python train.py --n_kv_head=3 --attn_scale=0.125 --parallel_block=false --init_std_down=0.00235 --grad_clip=0.5 --decay_shape="linear" --final_lr_fraction=0.02 --steps=4997
MLP neurons of a small language model. Each row is named by its layer, matrix (up: input weights) and neuron, and shows model dimensions 0-191. Each number is 128 + 24 x the weight over its row's rms, rounded and kept within 0 to 255. Numbers have three digits each.
After each neuron's rows, "fires after" lists the tokens most often just before its 100 highest values on Wikipedia text that the model never trained on.

L5.up97:133162116125161136114129092127128143134131139122130123116126106150138149103126139100124101126147145106135111183114130111137110124084120142148142168152120180128122130196149136161119153118114099162148121136069147147126124149148128099123115097088140110111134123142123103153126128122135076188169130107145110116131146100148101112143159109144121106146082104118133115115120111166112125107184087104115078121155127147127150123155141130142121122173130107128131126124094122137143115136106122112157125127133167157117149187142151130188170066142120121095138176095114116125071138116061083124
fires after: " ("

L10.up610:105110121135148117091149094115115164090105162187143073127091147110136104123102103139147147110117146120136133126103144107131074183126163113117145111129102105103127165126200093158106165163135134089139138141160163143131098125108167154134123146127102114093112115128108173123145137080116128110084178117142116125106108120175149140109106120132118134089148112172114150124128099130122174131130124178146119144139095158124107110117128140112124134137143138088118150109126117137156154097129157160104171129137114187123093137127148141129127077124133106140121127114191111113139105148145136139
fires after: "|"

L9.up151:140156075111143094116157135114090164125084109164123114134114101134117145109160128120167094132094093118078080156143092131153095131125106122099111157133107132140112142154134167103111119122126085124124129099151129122127176126181164128099173141138132177110114118113139126164168143137109115120105173134135121113140090144150097132154126106139173138135177149126089082176135132107124097125141165124088110108116087099130130117159077113122136147117118149091136149121140102105138167107141168128155126136132114108136105150114156124155168152171124165119114154091125094146142100142118143145
fires after: "-", " one", " first", " multi"

L9.up293:111101112118124142130098158158099148085089141182144095086167135188142171114109164129128121136087114098090116139105153115126136148123093157102128099149105155145103120110151145107143105095121088082125150140165096084160139107155152129142130127144093131151094106134123126155141108082123133132109163120104137112115128140102147136169149163185092110150118108160140161083137126145101180111120118138157117101145132118118137151111131150116132094129135175132133159135114161145157134123156125126089130126132130117153101160102136139164125154124113106153091160107156086127153126126131070138
fires after: " |", " 1", "-", " 3"

L4.up763:090146094112126128141159131121125129157142166130142096135141103093149142134142098113156116133134138115095164136146115159139105179150093143131120152144118107121134120148090086112091133121055116134100135101140067123149184078103151113112092115097168118062141116194101104163134110117167153178133156119104146108141130136165133129148114138123131142129165136139082169138120126135156083144128179148123136099140152106097126131156139107136137114139134131109123086120130143127157138133149149161088140164113149147134106143087114155127106102108140113119161124144124099134124101171115109135
fires after: "\n\n"

L10.up95:108097119130116102129183132137104155111140178118118106132106162103114153116132122143121183177150119154181104127123139120125132132141106091117154117133123121146127129143130174082135158118092163172119140095130096109107130122154104170157074102134110130172119105121074146107143115151128125097113167128097143132101170163137112140135121107128129164108140149097142116154200163123148131126124130114120166107149133101155124145116113152160125147109125097138125115145107100096119158122107138157092102052120101103158125135105135114116116120148112101109159138129104172095107104125127170164
fires after: " |", ",", "\n ", " of", "0", " and"

L10.up509:112107114142158163127095128134089132114079124128119116130131173091120152138126080179112099116130148141154115149158124136082087123135127090123160134127108081160146093092169145155130119085175110120109118102122099102109109079145108140155170190182086137130120128132134113118117155150143090131128123092153131126138098116131139152124132145108118134156154115145122105107158090143126105117123111138107139135151179079119126161116163137109150171131166120132118129135133149101149137136164126119135098150161115176100139112104154119145101122136138148094127114117152105189144147134157097088
fires after: "\n", "  ", "|", " average"

L10.up152:135136128139110153119088104144068147094132161085098102103163123131116131118151145106119100170152111115125132182158120174187150118111130136138130103125076128101130124130124127128134163135133134175162149134127189144144093070084131125148121133068140126131146128171084147201122127122119148139107080122092129138108144147102103182171115139130134110097145108133106131135135097119098145102115151149141114116130109119084106131157144143103113149109143107165115142158123106128109116160172125149117114104090118140154128105074134143136101108128113141147139114138128139108143118146150101148
fires after: " was", " is", " are", " be"

L5.up101:113155118132154163062138117124127127101114161099192130112114118100125168128158116098119129105098138124149111175084103101154089111124108105130168132097134149125163092136130167119104121116117162142108134130079121122161140145129135144122124152111127144118158140081146110153162129130128118155163112107129144121142120115109155125170131171107141113126116177132098133143147102103175187138149137118094120100139136136128134168120151117153099121097124055141158108148102104119139106122158143167131124147099107085105160138107131105125147153124121150138120131115079187138084148133143101088
fires after: " of", " in", " to", " such"

L13.up302:128122131112089104116110129115123146129129145130119141152137122118142150100117128107112093137103140125084142141120162122096163103101123127125151163121127111093127118099155144118151142140138135085104070183193138138168152119115118099145109113157103141168125109106131151152163144084122133134126112148106109159100153118139141157145134132137090184106127092131132084083134096120141111134136133132138137114132158127190124128143118148165110089095122142139176060132128099103160177126153143149086129103122108117151080111170103144175106128147102084121105138128158160149138121161136128168
fires after: "-", " in", "|", " |", "–", " at"

L9.up421:166086162153118160108133155127102135142090088113135112118119109160111140109067151102112140151125113107079115145093154106102124186102140109127107135127152107124169157130135150099143158142104118126119097146138163104104093140102161177137139187112112131075122129107142090155136107129134134127120145129165080080115112114103157130083102112120103145147173147093151092107132149131136156095158143138116112120112107131134166124120135123115126124115134148170143095125144135174142113098131125115116121163109113122110102134139118080147118139157198095161127137153130167146103143140145164118
fires after: " |", " -", ")", "%"

L5.up452:144081144137093079098120151171151115108173094117150098117127128118137136130078200134124110134164156112141127176127119144166116105088135164183145159153127119135071155131114105124104105076139117110100123164132148153144135110107148133130138123142097128134115170142110132140094161108112147168132091125162115123086161138106119124122144095137122170084111152138161124109139122087183138143150094130104151127137120151129103079117153111148133120082122074176130137095116134109152109118118121158176129140127130120118143127119135097136156153123104127128113127131097131133129138166173107127
fires after: " of", " the", " for", " in"

L7.up466:173099064152115111074118129129124161107152155137130135110174187137122159106147142121140110128123121091120094118165131090097117140132173151082152078134192136120156147138104164113118115137126090132116145143151124114128093141156113111143122152121138112127118130133140110133142154167137161126120136096133093082075145127085122096138179159157101134126130146135142157131180099125149125104116124164132166120121122143117121167117132121139114105109148155138089129120146069094136122138136115112107109135149165094159133185128134143116119100113108111095107165128102093129153144137107150094
fires after: " |", "|", " 2"

L7.up307:143153143142163150117143108105106188126158099119092097130098119126155125081138115114120121144088166126119139106145143138125141155090179130123162123153110119147121121146096144115123131089118103114118171123163154148148086114120159086095142129174156147113139102078112181126161097132097136147112122161120120138187108127119104154163150124131119121145140137107165129106095121107132074105116149074112143137109159140138106165139102154159141125154133145130111101102171148109119091103135121096143131186124114093138107109140146097119144071090105130110158129167133158125110140146143148135
fires after: " R", ".", "L", " l", "R"

L5.up340:091162175134103093142141097108100148098136078106144133134130106077163132135102115097124122133122125146158138119137080131079105111132088190156110156096136133104149129159140142139187084102115143129156179123093140123120107095117164115130097123095142121144147116111108126135176101141098159117139139116150136128115155130122106155130143092155089142131086145137143127148135140167128136124107165159136133140101120142116138142117108142129110113130126104147174078135092185136141137141156135174162145131109124135138113167107146089139133157129143131148142116127065140118094068151120130106
fires after: " |", ";", " $", " 0"

L3.up504:135127117141142140135147109110120130093175108139100155094103167104112118091105147148120110153167133149109191160103178119139154123121128134114061108107133119113153150114143119141119113167149167128117112123139116128134094146100148104132145143094142125153148142105120082115152103160176096130103160154128092098102129179111062107131134164143126162148109115118167117167158146117152160156110107119135124117127102120167109103156129157108088114108118104080145123141123089130135118150162110114104113086118134112148125184110121152130162171140112137120113153081153141144159104153115147125
fires after: " |", " +", "–", "+", " 00"

L3.up340:148114156120117136137071169120148130131127096123127171148145128120110136101090168127086127118136119123130099156108111168094106139122108129158133141129124135116110120132123122137149084140166085120111119120140139147171113136151118122121142104105148149102136149224127187116085126120123142084111153112130091160132134086119137116143149105172099130152123125112143132139130152135148114099154187147158141057136105128167090105156148150093101149134109100126139127100127148113132141137120131099123120154142072154170089107116093161097115133151124130166119147098153087135124158105139125101
fires after: " |", "|", " Goals", " Apps"

L10.up739:146104114103168100075116120121112140129081128152141120135090139124157149128126193189112151094129145154143108141137130153141161105128155163134110137130094145120196150130132138108146113069130143126097174116157124149113125158135148153136119129102132113151156112125147132103109160113105169108143214135124088120116134130086141127131125139126141130109097153130104118133182141139131091100116142133123151151140112166107141115114104111080122120122082107175139121125101115120103113065124110127159145175124139131120128088133105113152118147134127066110140103124138140145111124119079141148
fires after: "-", "  "

L4.up625:137130117132182130080155107175135189118136124088121147131177147074138122139101125157126093155095065112118124155130107151108122155139141123148104105124112124095171130137146154139149106168090101074102106148116112089146117104137089169150136116156122150081111129120141111159107139101117137114156109147150105143138090137118090096090140167121132146118130136156096149101127090163133182143135135123121170137162134143174104129088105122092108134101124150140099128123127093151137150154137125129116150126140122118132138121138144131140161165144151142094105115107105086137108174118172123130
fires after: "-", "|", "19"

L4.up132:148209134126123127135099094108107142124089141132128115121120126169124174132100153093088103141127090127175111128122134130057117128116144146148143113145112116107152124109112156146146110140114158094085099147098159094152132102089127131156106145107164123139106132100154113097119162114114135101125139115136110106112104156130125116153110167195124155130149164110087153164139164095138127078118131150148135148126156102169092139124104104115171145119151102142124127133162105110160151142187088096121135123116101104151102153097118174108123176129105128134155129111132126129121143148144133149
fires after: " |", "|"

L7.up172:145162126131165135117122127152121130111159107112140142165088122088114122122129102135120146112110144163154140147174119117077116112087135107127104122111131106057116082108164123173114125125110094073120132162142145163160167135126093122160116144143208169137160125119152103109094125144149164152122119168133126112094103161132104081115153162154180139108127120126155154092137101123128125131104112113136117126115129161127104129162108131111139127150154138170117149118104122133144124114162133127106076118112127101159106104160093111117160104115169140125155137118135080117143103124164136093
fires after: ".", " |"

L9.up607:116166143110121082134110101113117107143116081113122087205129143128097107142076111124132154137118139122128131143095126134084104095158126146136145134122057132133160125155108120123150122143096156114145131108110166101123118099127130166112103123156146119134117115084139117132167126102136106132147125102158168116153148155099161162175113111118155151144138145120133138118078134184109102131113177115122095116133107130106129135159112146110148129152138110128139121156114162177114147116146106107161110127117123099125143114081141169173168166127070132128120129172113135116064132104140116151
fires after: " |", " 5", " 1", " 3", " 2"

L10.up512:133160142098167136131159113120158120163123114126091100095125140146124127134113147156148133075107125115135123140115167155138130151075137149104123116128113122119142134139123112145125116085120122102092124108162150141147192115087132087155139113198146133072120120111123148131072153119146114139133131141151125132101110146100110124133136110156093096134125137177142118103109175146109089077150122097089158114094076154138082130092167150127124145143124180109111134112145132180154092134111134131169096156152142141101094161133114100125152151145139148151098141113116123142111093136159122123
fires after: ".", " L"

L4.up656:130115118108120127142138117098130156112096132114100125142135140144159178156101128104110119096127113080118154106132135103084099166202121178125110120087089125100126136121146155136168074189100083109122109076142113140130168130142151115092153122106141116152126126142152092118134101150108115141117147092158181149146152122076094144159160144131121136107159145145138122152120144112120118131125132193127112115136143101143104108128130109113102105142135118117133101132164119140156141125132145091129063144107118125148100145078133141138192133151165134163130140118157131150141115105114147135
fires after: " |", " 1", " 2", " 3"

L8.up763:145156154164161154103168100139145148069141163117124119123148111139120123133099143130169126120154136117153124068132130145084070131154120099169139168110084139138121128129161113117130130121154125148134152155132126115132110152095146133143116168140111099096138130089098129150138134164075137145118147104114138118158099134098118094138118159106071158096081106126132178129112122133082134135123122108104085136117128147146100154121143163072126130138170146156092152071170101116154137118110109119126114152145097136127154138168123128111115130117122118141121111077145144154116131189099140144
fires after: "|", " pos", " there", " the", " |", " There"

L4.up196:137165081154137119132162168120110151130108096129135155138137145078113104134128123107110140135146110160132130134160131137098138142115156116080115139137103100120140160105099163126124153100122107085118137167099116122180116153160156123150130107178111133147122133127103123098151124092128130121135125140132138154138144132162137152134161194094155150112138139158149124128146110139133160122161158114100102121073086073114153129160129099161133145157141100160129119152076095168149116112136117097142175103088087128124069088091105121097153131126124118120098099128111167134135158105089143126
fires after: " |", "-"

L13.up283:135130178144133075136118136146141116113152143124139111157147115150165098110136156149154149136095130090134090106086125144108131106138137129186108131156135113103068142147117149131083076096118105108138169140126104104100126174089110107111144079124151128134101107127105086151170192151170188140141138151155139145099121115087114141154089143127138126155126128137104103120118120109108137121139169097117138103150111123149123136145135164131079102130138127129133118108108101160081092134171157137120161097132116146136115108146111097146134169127168106150136115108115140117153118120115164164
fires after: "\n", "–"

L13.up648:116086085105155126151117090138144124144116118161181145167157132119151180151142119125134172167141114119119100182126085125087155101163107136123094168132130095142161147087156112147152131171110124117119142040118133132156139122149112137166120138125139100123131110120110128133122143111134120114155120114138134116131106117150115108152139117135137142090135125089124101157126164156083175125118140130119136120110105134131119144124109105107140132159114115110106138116153142129128171136105107086139155113109115102135132131094110168158052078145132129108091146114131135166161116139126101200
fires after: " |", "\n", " (", "|", ":"

L4.up181:158113091132149165130134113136122119128176152136089086132106139132124108130125159122127144092120142114167133141114140142081119123128117109103131137112109122119123161103161107181097136150127121101139162095103129145131162164124148096137161150126123131171177150053105115129095128115063137141121118108135104153124128131158097150123130131133118154117138205113139118104117126096133123126156141144140083126125150139118165204095098121149110099157144131092126136165116086139155125147115116080126102095097129117129074091157133149139134136155160116150135136141158132080099141155124130107
fires after: " U", "S", " J"

L4.up69:119092133145114174129142144145157112151116122125131095124103104110048130129144148155104121127150081116125140131116141116129091150097162133155106125133136101109115111132076145136110099130121111112119130122118142117151170086076131167155118130155150122129139138111109122139127121095129111153146148123150158113137120134121131074131113118115120118113160156075136160148153094130093110171068154127111162114110155114146140164160110197127124168184143107130169126128111148140138121139157153191141137149159166140122106068135068101124114123117143122119148142154123079127134108108130143108
fires after: ".", " announced", " said", " argued"

L7.up481:097112136100157126152133149104108101120129091117130165135138149116132126119139109067130155111149129181138126107125123131102126171133086130131137107097094142110150172131163151156134139147106147118136156127122128134117089124167155120194115160127140103116089084143116112136122164159106109098124147156159084123133129106138094107157107119158130100140135120177169132129143142112135183109215133107113116137088113122164117142107162125094169103117069136078136134156109085122117095109122126127129096152106118118139120137116138135135146144123142106088175122165161124138107144124123087129
fires after: ",", "M", " |", "D", " (", ";"

L3.up161:145130140139148132142146086115097135124123117109107115097126141146134138163103134098103144134147115121172122169108180107149111122097136143128094131146109147140128172109132153135123160099127109147155173124130099125181117161120174105112113098141143146099099148143127101155172134152141126104165126142139111134101134170109119149138116118104131105133154125148115112156077113175112150068125135130109142131111133088174083106147099119139105140139119118106129107127121074153131100120122111121133118152131084091101066176105135112151210114141141154073119088136139157152134141099134136157
fires after: "-", " |"

L10.up396:134082134116164111129107120141118107101082088124150147128123092142111174102125125159121112101135139148147111127090169136131156104060145125137148102159105126122157126101134113133189129116129120125163108139102129155087187089148121112150092113162124088124099146200081120152150122134156034166140116119117150111093149129184164145109137100111092114119139108105122142109126108149130131131122134123111144153139124144129145127119127093139146112169120139107143109136124135136154136104139128141098156134113129165104136130110097083161121124120146106152125138122182111152131122163130145159
fires after: "-"

L5.up255:094124112116155102134113104128122115131144137103139121130103186101145154187091112143170129165136105131108098156071158160185139161123099146150139098091147125116091152113145132137114081127112118123128120138153110116120147082139113170143109113178142138111154120105139126159140157143136096116166156106092161145160111122133144089101136093096164124107117177142106131081153106089097156135113090131153113104131090109148124102127163122148132155145158122120139108139099112131141063131119149110121147151102126141122117149131134140136147145115149161086155115138143159092079159148145125141
fires after: " in", " the"

L5.up649:126109094119132164102123145147107120118087138091115165125139149091101179169120117155121151120125133122145110120174095153106110108125144133127117134125151111096123107123162117126090164170112142097106149163140112186131111093069117136143105147124170130087174156156124110114097172128111122111096119138175153138153116134140163140159107122104128136088143124130093113135106142135095165129158139143146120155099159138069148180158124121093149083115160104139146153123116089105143113089184130139147142134103180102112116143129108147125135136104147102098115104091141125149120095125132126124
fires after: " |", ",", ";"

L10.up358:122112174080137108103099128125133139143088134142094150135128135082114145143111119161107157106119149118118127133122160173161179088103121096117138149096112133118157123132164136124155137137115148123161085100107123143142107139118120143178161122147128122096102100113057113155122147079129139144155183145149075135106129124128166123118111135115147149110109094148098153158123104103143132108121130185128141129104097090100130123098124064117112110133143145137132142168151136133171192105129162148114128133118116152165145120077104159139122113118113150153139101161153126132139109140131074136
fires after: "|", "-"

L3.up673:123104111097122105133123146108092143112147157162170132161140175099160195141125122149119124095147082115139113159131095155110123141150143107107099122098153128110084127104108104153160137174154146133126108126108099074145149124148149147165158110162155129146117137169129163107131107130147118156103127155112104088142084128108133111127136162106143113081126165133150121079146114086171130136144133152116163102179134126147160155123118125162132102100090121111123116148147109110108142128143121125106132106184112131154115130119131105169089093094124149134137089128089142151130104179104130108
fires after: " |", "|", " (", ",", "av"

L2.up474:098160169128115123123117137114131130076151092122139081130096114121146129116146134146122163131126139100145102135136106117134129131162155083148129151118123185134101129092138100129116145091119138130110152102171118136110091132100120090069133160119093132069161087092150155167155168115121151120101135155103136134119123130122171115130132135158121070140124136129146150098095143097127067160126146127139138090134145108170138112123158132095110117127128151139109112147163119140146125129162135176141077135123174160162189151134120126112116149142141144115142155101162101113118093160102109154
fires after: "\n"

L10.up85:110132140145120071144116144116117143116140126145091116161123135104124140199123113150159154136142119158156115124109139137103134129119105106145103132089130188102132135140153143075094161084116132141131130111100131139112146142115138114093153158100159147110127138108080115121153092110110118139141127113095141166139103187153133133129101178123120145132113123123133160102124110111118140144134138138156108177154133168160144145127105181156092154133133091143120081130136121096132135131173140131120122141153177138117150089094105092139106176166113133158141103126079101143087095096089169126
fires after: " 1", " 0", " 2", " had", " 3", " cost"

L13.up600:140178153085131124153134106089129110119110146117126089150128148102150129131133150162116115195109126114117132145112141111181119057156120122095127106120151138151119080084167095106139113120136106123065112120146125099088124129094123103167150109104136113124157116123137073168117143132154148161137148149120112154142147114109136085139134099128108132130113154111115145150144150089125096110105149155123109124136100181143135171144136085096119132161115160121166136125140101170118112141168095142126124102122144151124134083138137129092135148102112147147098127114081162136151119137190125140
fires after: "|", ";", "\n", " &", " |"

L13.up254:126110124136110144126150126107137123152124130081133128128159100057110166144130111144137130131130101110162084070127127215143191122087105148123134145140133119146113140190127133151119122141156130144128127106117154138113106120138140126101090128150153148103134152148131177134162139173123176162069120131107122092136169111109129101109119088124153137112135117110097096137135090159131137116167134107135136082123096177131125145168132092104111140134154110120135068141096141151134127118111127161155102128124109109100126080099164134138157113128140112107149170125161128123145122129140135147
fires after: "\n\n", "=", " He", " She", "\n"

L5.up397:105126153089112110138142108127126122129127133163094153154142130098147144098137145127108136085127107110129134164157108164168145114080090167134111156117136144133128129125157119129146120127146110102151139110112178095122065111150111142110117116116124117093136154154152078143132133158164151083123111130113147134127116110172071114141141151176128092165107140142150122106123110112146117114129142099128106078149155140112158100148152116141161113090135102120085154119088127144145112134147125127175136078132118119140092151125119101140177137117198135139105134125126151143106117161048132169
fires after: " (", "′"

L8.up206:073050104165139106118118129107094110123111118130115128119106125140107134098078145140104132159137147116161136157112180148148137141110127164128117123147156107106085128125110147134143087108123136136147132122150170129157126147104112166116107101129130128137137135130071131147142138143138103112150130116080117144095127140139112163118126135138082142140067135124089107113141107174097144114150081113135113149178145136173128182111120128128094121174142110147152105149161146123114135135106134134122170151095102121131136078130116091114127161125104155171187097174088133161139125121123150146
fires after: " in", " 18", "18", " the", "19", " 17"

L9.up243:109101111111145123127122112125144096114115138106117109105120086140141147153114074118097099152125134130148145143167111092168130150173165138120123131102160149177084108106150142133170109109140145120149157132099124161094113140133095145121122119133155140089102140134101123153162173088129161120107116135149109120167114128152086134160103141100117119093139178143114136127150075130136165109143128148125090093150097096101137128124141102121113116128157134137143118097151098116143147109158136149110120168117078113110085186107134152181142178134119097129122161124117121138114117184175133085
fires after: "-"

L4.up220:109150141132132154141092140098155167159117112114121131082114057176128133115119162105087109098141144126139106150136136096090120159137120132113157164140126140109163143089110146161141122130117133117138126151074128076191140110115127128151101081162132156152146159132115156142149145064127124116139102099115154123165115114161141106143134118150148096172124142114120119171127125145114130104091153116153118097129146159164118121142081124134195124104150115156155118118121130122164129140111117125132121157138040091150120165117122142134114098131141145122136093120114158105125137125107111106
fires after: " |", " Pos", " Votes", " Pld", " Year", " Ref"

L13.up512:052164145136166103099149127117158130107162118110097130139132114120155113117076187131147152122149131094092104136130130088139142108122147137125136170176112101088156144139140105114130136105160107150130111158173127111120162142137133165108144107106163136083139156097111186161167170103099115114118157138108063130124136132113161086112183133116127130134134119114133145126138134155156093129138112134105135131115142110121116139114110152121121108114136151157122134119152124076149137121153138100129157141146057117121150122107143124113148160160147138121115135136124082091134158126154108073
fires after: "|"

L9.up753:140167124130101147177111119117132139063118161122171052148154118142148172126142117108067143115116135098113146131147172095143142143158150137104135105099097089130114124136099137140155152140088101112123129129148133145166130112122144162093111124155127119100141125138136109155125122131152122090108166181139121099127126118102109138101137139139145125131134136130138150101114153116132167139089136127138077136121161117157130119131166162121127114128110141120169148125161095146104120049141132121094105147117127135113085146164140100150136133073129160122142151130197077112146127108133101111
fires after: " |", " %", "s", ";"

L10.up369:117139128131125139114105104146084096123109135132097155132123146163125197133128088188124113124172135123106117143128106126147115110134093113150103137124141118146079133167155154137137151115143134155181121056102141144160075106097188095115111144147117120107081101137159148128098086126122109089139156143104147081140128118134125134146103112091124158130112116127129152152161162107109183162134123150150106136113063088131159136173114149118143129112135134146121115132085141117137133139190159125106127132109154139145095142119130111142121151125108150129152098156119106144160100151123120126
fires after: ",", " 1", " 2", " 0", " 7"

L10.up185:120090126132132108153128113145125096126093164084151118173096120154123103117122130144123103109144092133129120140148151127113123127143108135105153100180103147137108109138122095134132130176142131159121098137125204116150101150115125095128169143160130100163134116113111117129141167097151129129092170135134135130154159096148179085122126141111172141074141098130131129154083122113127143068143130151113155116115142126116106172134122108104112115132156103122106159157122135145162155099101118108139067107127145120131119136096128150111177112127146102113211124110135127156134126076114156096
fires after: "=", "\n", "\n\n", " Year", " Que", " May"

L8.up319:159133086102136107109129114138101171112097143032126125144130062090161091137140109143158159142142108129099145141116130117148103114152160177135113152113124127118122162176054073171173133164080147109131119159141125161130145110180178164113138113093143136119123141088142103116142144123127133154141155119142118163148160128124100139136112124143107131157116150101138135107161152106136108114111130129132090095140107086121137149125116109140136144137132103112117117139110108109135147129126136137080105115096128160157123159129108108139151119128129136173121089086133127155102151132135128113
fires after: " |", " went", " (", "-"

L5.up314:104171099126120121124088106143124110128142142135145162113096121125146147181109109144105110145156114097128128154150111102146108123107115107114184086139107129101113113139097184108108154132134189158145138192139140142142148126145124146089135115133138130128164124121152115175129139085119152119156127144129129127134114125178153144192127109161125149123129124103143078149129097173091177099119110123085142110126128125125156177119117072113127085121108114113151136111109118173146130092130148104140097107118084143109125149130143110169147112102098128128099090115101153166105094154135150126
fires after: " |", "{", "["

L10.up546:138086071136147101125113109110140126085116084147134142116101149145118140106119108121111094160122125128085156099104110125148120101182118100137140114141074101131111130166125152166114150145152141127158100157125148121112090122147170148150137089137135122138114144139127126106106097157153097143121146114165168126126109110105114099091105100123138149167131148110143161117135155135124117182156098121118108072093107118128140155175113166099153164135110134149179124172138103104111107113096133088162128110130147111120162133134107155150168167148091117141120097130135147155111112174149169157
fires after: " |", "'", " 0", " 1", "-", " 5"

L2.up501:138096143151185162130083165142135137097114110126176164143137109134106129130152141112126133125111162142099132113149136146145131143144133122126146140096170086119146124148120098135100103120143070134115170153190097102152100143133122146097146168125129110184147138149119117140116088122128116116091101116157123077159126104104131125137115129192111117089082090127147116145158132120142105144129150127120148099152112158128088135141155142076105119162163147133076115134106095134093120093096139150096117175118121130144119148122082103129146084145126101146119122124165115134151109173145121112
fires after: " |", "|", ")", ":"

L7.up127:128110187099094131133156139128140155062112041117092138153131126129097132131110130133151154138110151128129148136131149111132140124142124104152117156127119139099137169148154087112119118150122080076093135144136174157151130100080144134130153123144098122154150139144120122143139113080151117115095138127164140153101106115101152124185100132129129148096122147106196141117126107102137099146138162119107108125155112131144136106145184110147157096136174146143145168092102132115100131144133112105079145141101124165109082134169116121143105163125129123140134099095117114127146146138160117107
fires after: " |", "%", ".", " +", " ±", " R"

L10.up199:136123143071156121152123157141152107170122119165116074142163101142116090125144118105112124121148119114143132089144131124119121167085148086131131148130150127140186117117136138100144190090148111145104117100134110115080140122164098117122094137173121137106166105142122175118157128112115094121129106144149078139162100144133129166141069118075121157162157141126107117124136108141111097146153117143129105136163081137169126132124148134132138125117111159141105127144094112148111140155125128130099123161079149141189146136161110132118135105134156095124122125068120183132132098107116134114
fires after: ")", "%", "W", "/"

L4.up88:116128124096109151141128160118106124146145140116097118116166122121130149131138154111126105058139139125072165100153132110140135162123136132134117160085123136114123112125090099149121134151125144129123115110133133169171170100086084111130125070105143141113106072129114113138126135134137156171114140169140119102190163125120098124121150109151099151122095147173090147123121129146162126114178137171146125087081127137131139144164110111103117119145164130139164121134114103107157107088107111108110110140142106140133152117129161148122110119129170131148132145110102126120206092174122099093
fires after: "\n\n"

L9.up193:156140160132112104097122125123108159066111122150093130155132143132164149095123120146130066142164126135123127140135152130149154144101152156156113153142156110164127176115113150103159131118132125100179112071118099148131152103146147184145125115132100162125100102106127098126119101125065106181089113160119138126121150144110140175127108164143121148123141165148096118136148119162107091100147156151094133106156135115116139118144107111161148115112165142111148128149129093109143119149118134148111165113124129119111116129100085092132122085183106151180125147110098139094120083120120127106
fires after: " was", " were", " are", " is"

L7.up542:117150077118105118143153159107140136136145116135116123124147098093136124101126110153159085096137204042121157135161107126131145172099151136136126121122149114120097144132129112117123117114103195113116163113122144156140150114158112143143174114100111149120129136159131048144117168107140149115159160144140106128158163110109114136129123118189153140145095111140094104152124134126153100167150114213131144106097115135142145143107121107159114101141139131123127125148108101140106104116116091110121086159117114135124120135090110164143102140149139118148118128119090131113148114125105105108
fires after: "\n\n", " career", "\n", "ography"

L10.up642:109094148105139128085149134114161129100155195105145113151120144134138105155152094183144145123137168130153153121123157105097083169114143102115118160086118095092138085123123117100157142139138110107098116150143175162126138114112169131136146150118104155133128095138121126147149141117138133135146133134142123134125122095141125109131154100131117152118096134084137161089108086126065095128139125131118126125153118146166114122118130137133140145165142121120132134087118123154183084135097110158089122170157113183148068136125091132102135157108119134133102098144112111183111106172144110163
fires after: "|", "-", " pos", ",", " su"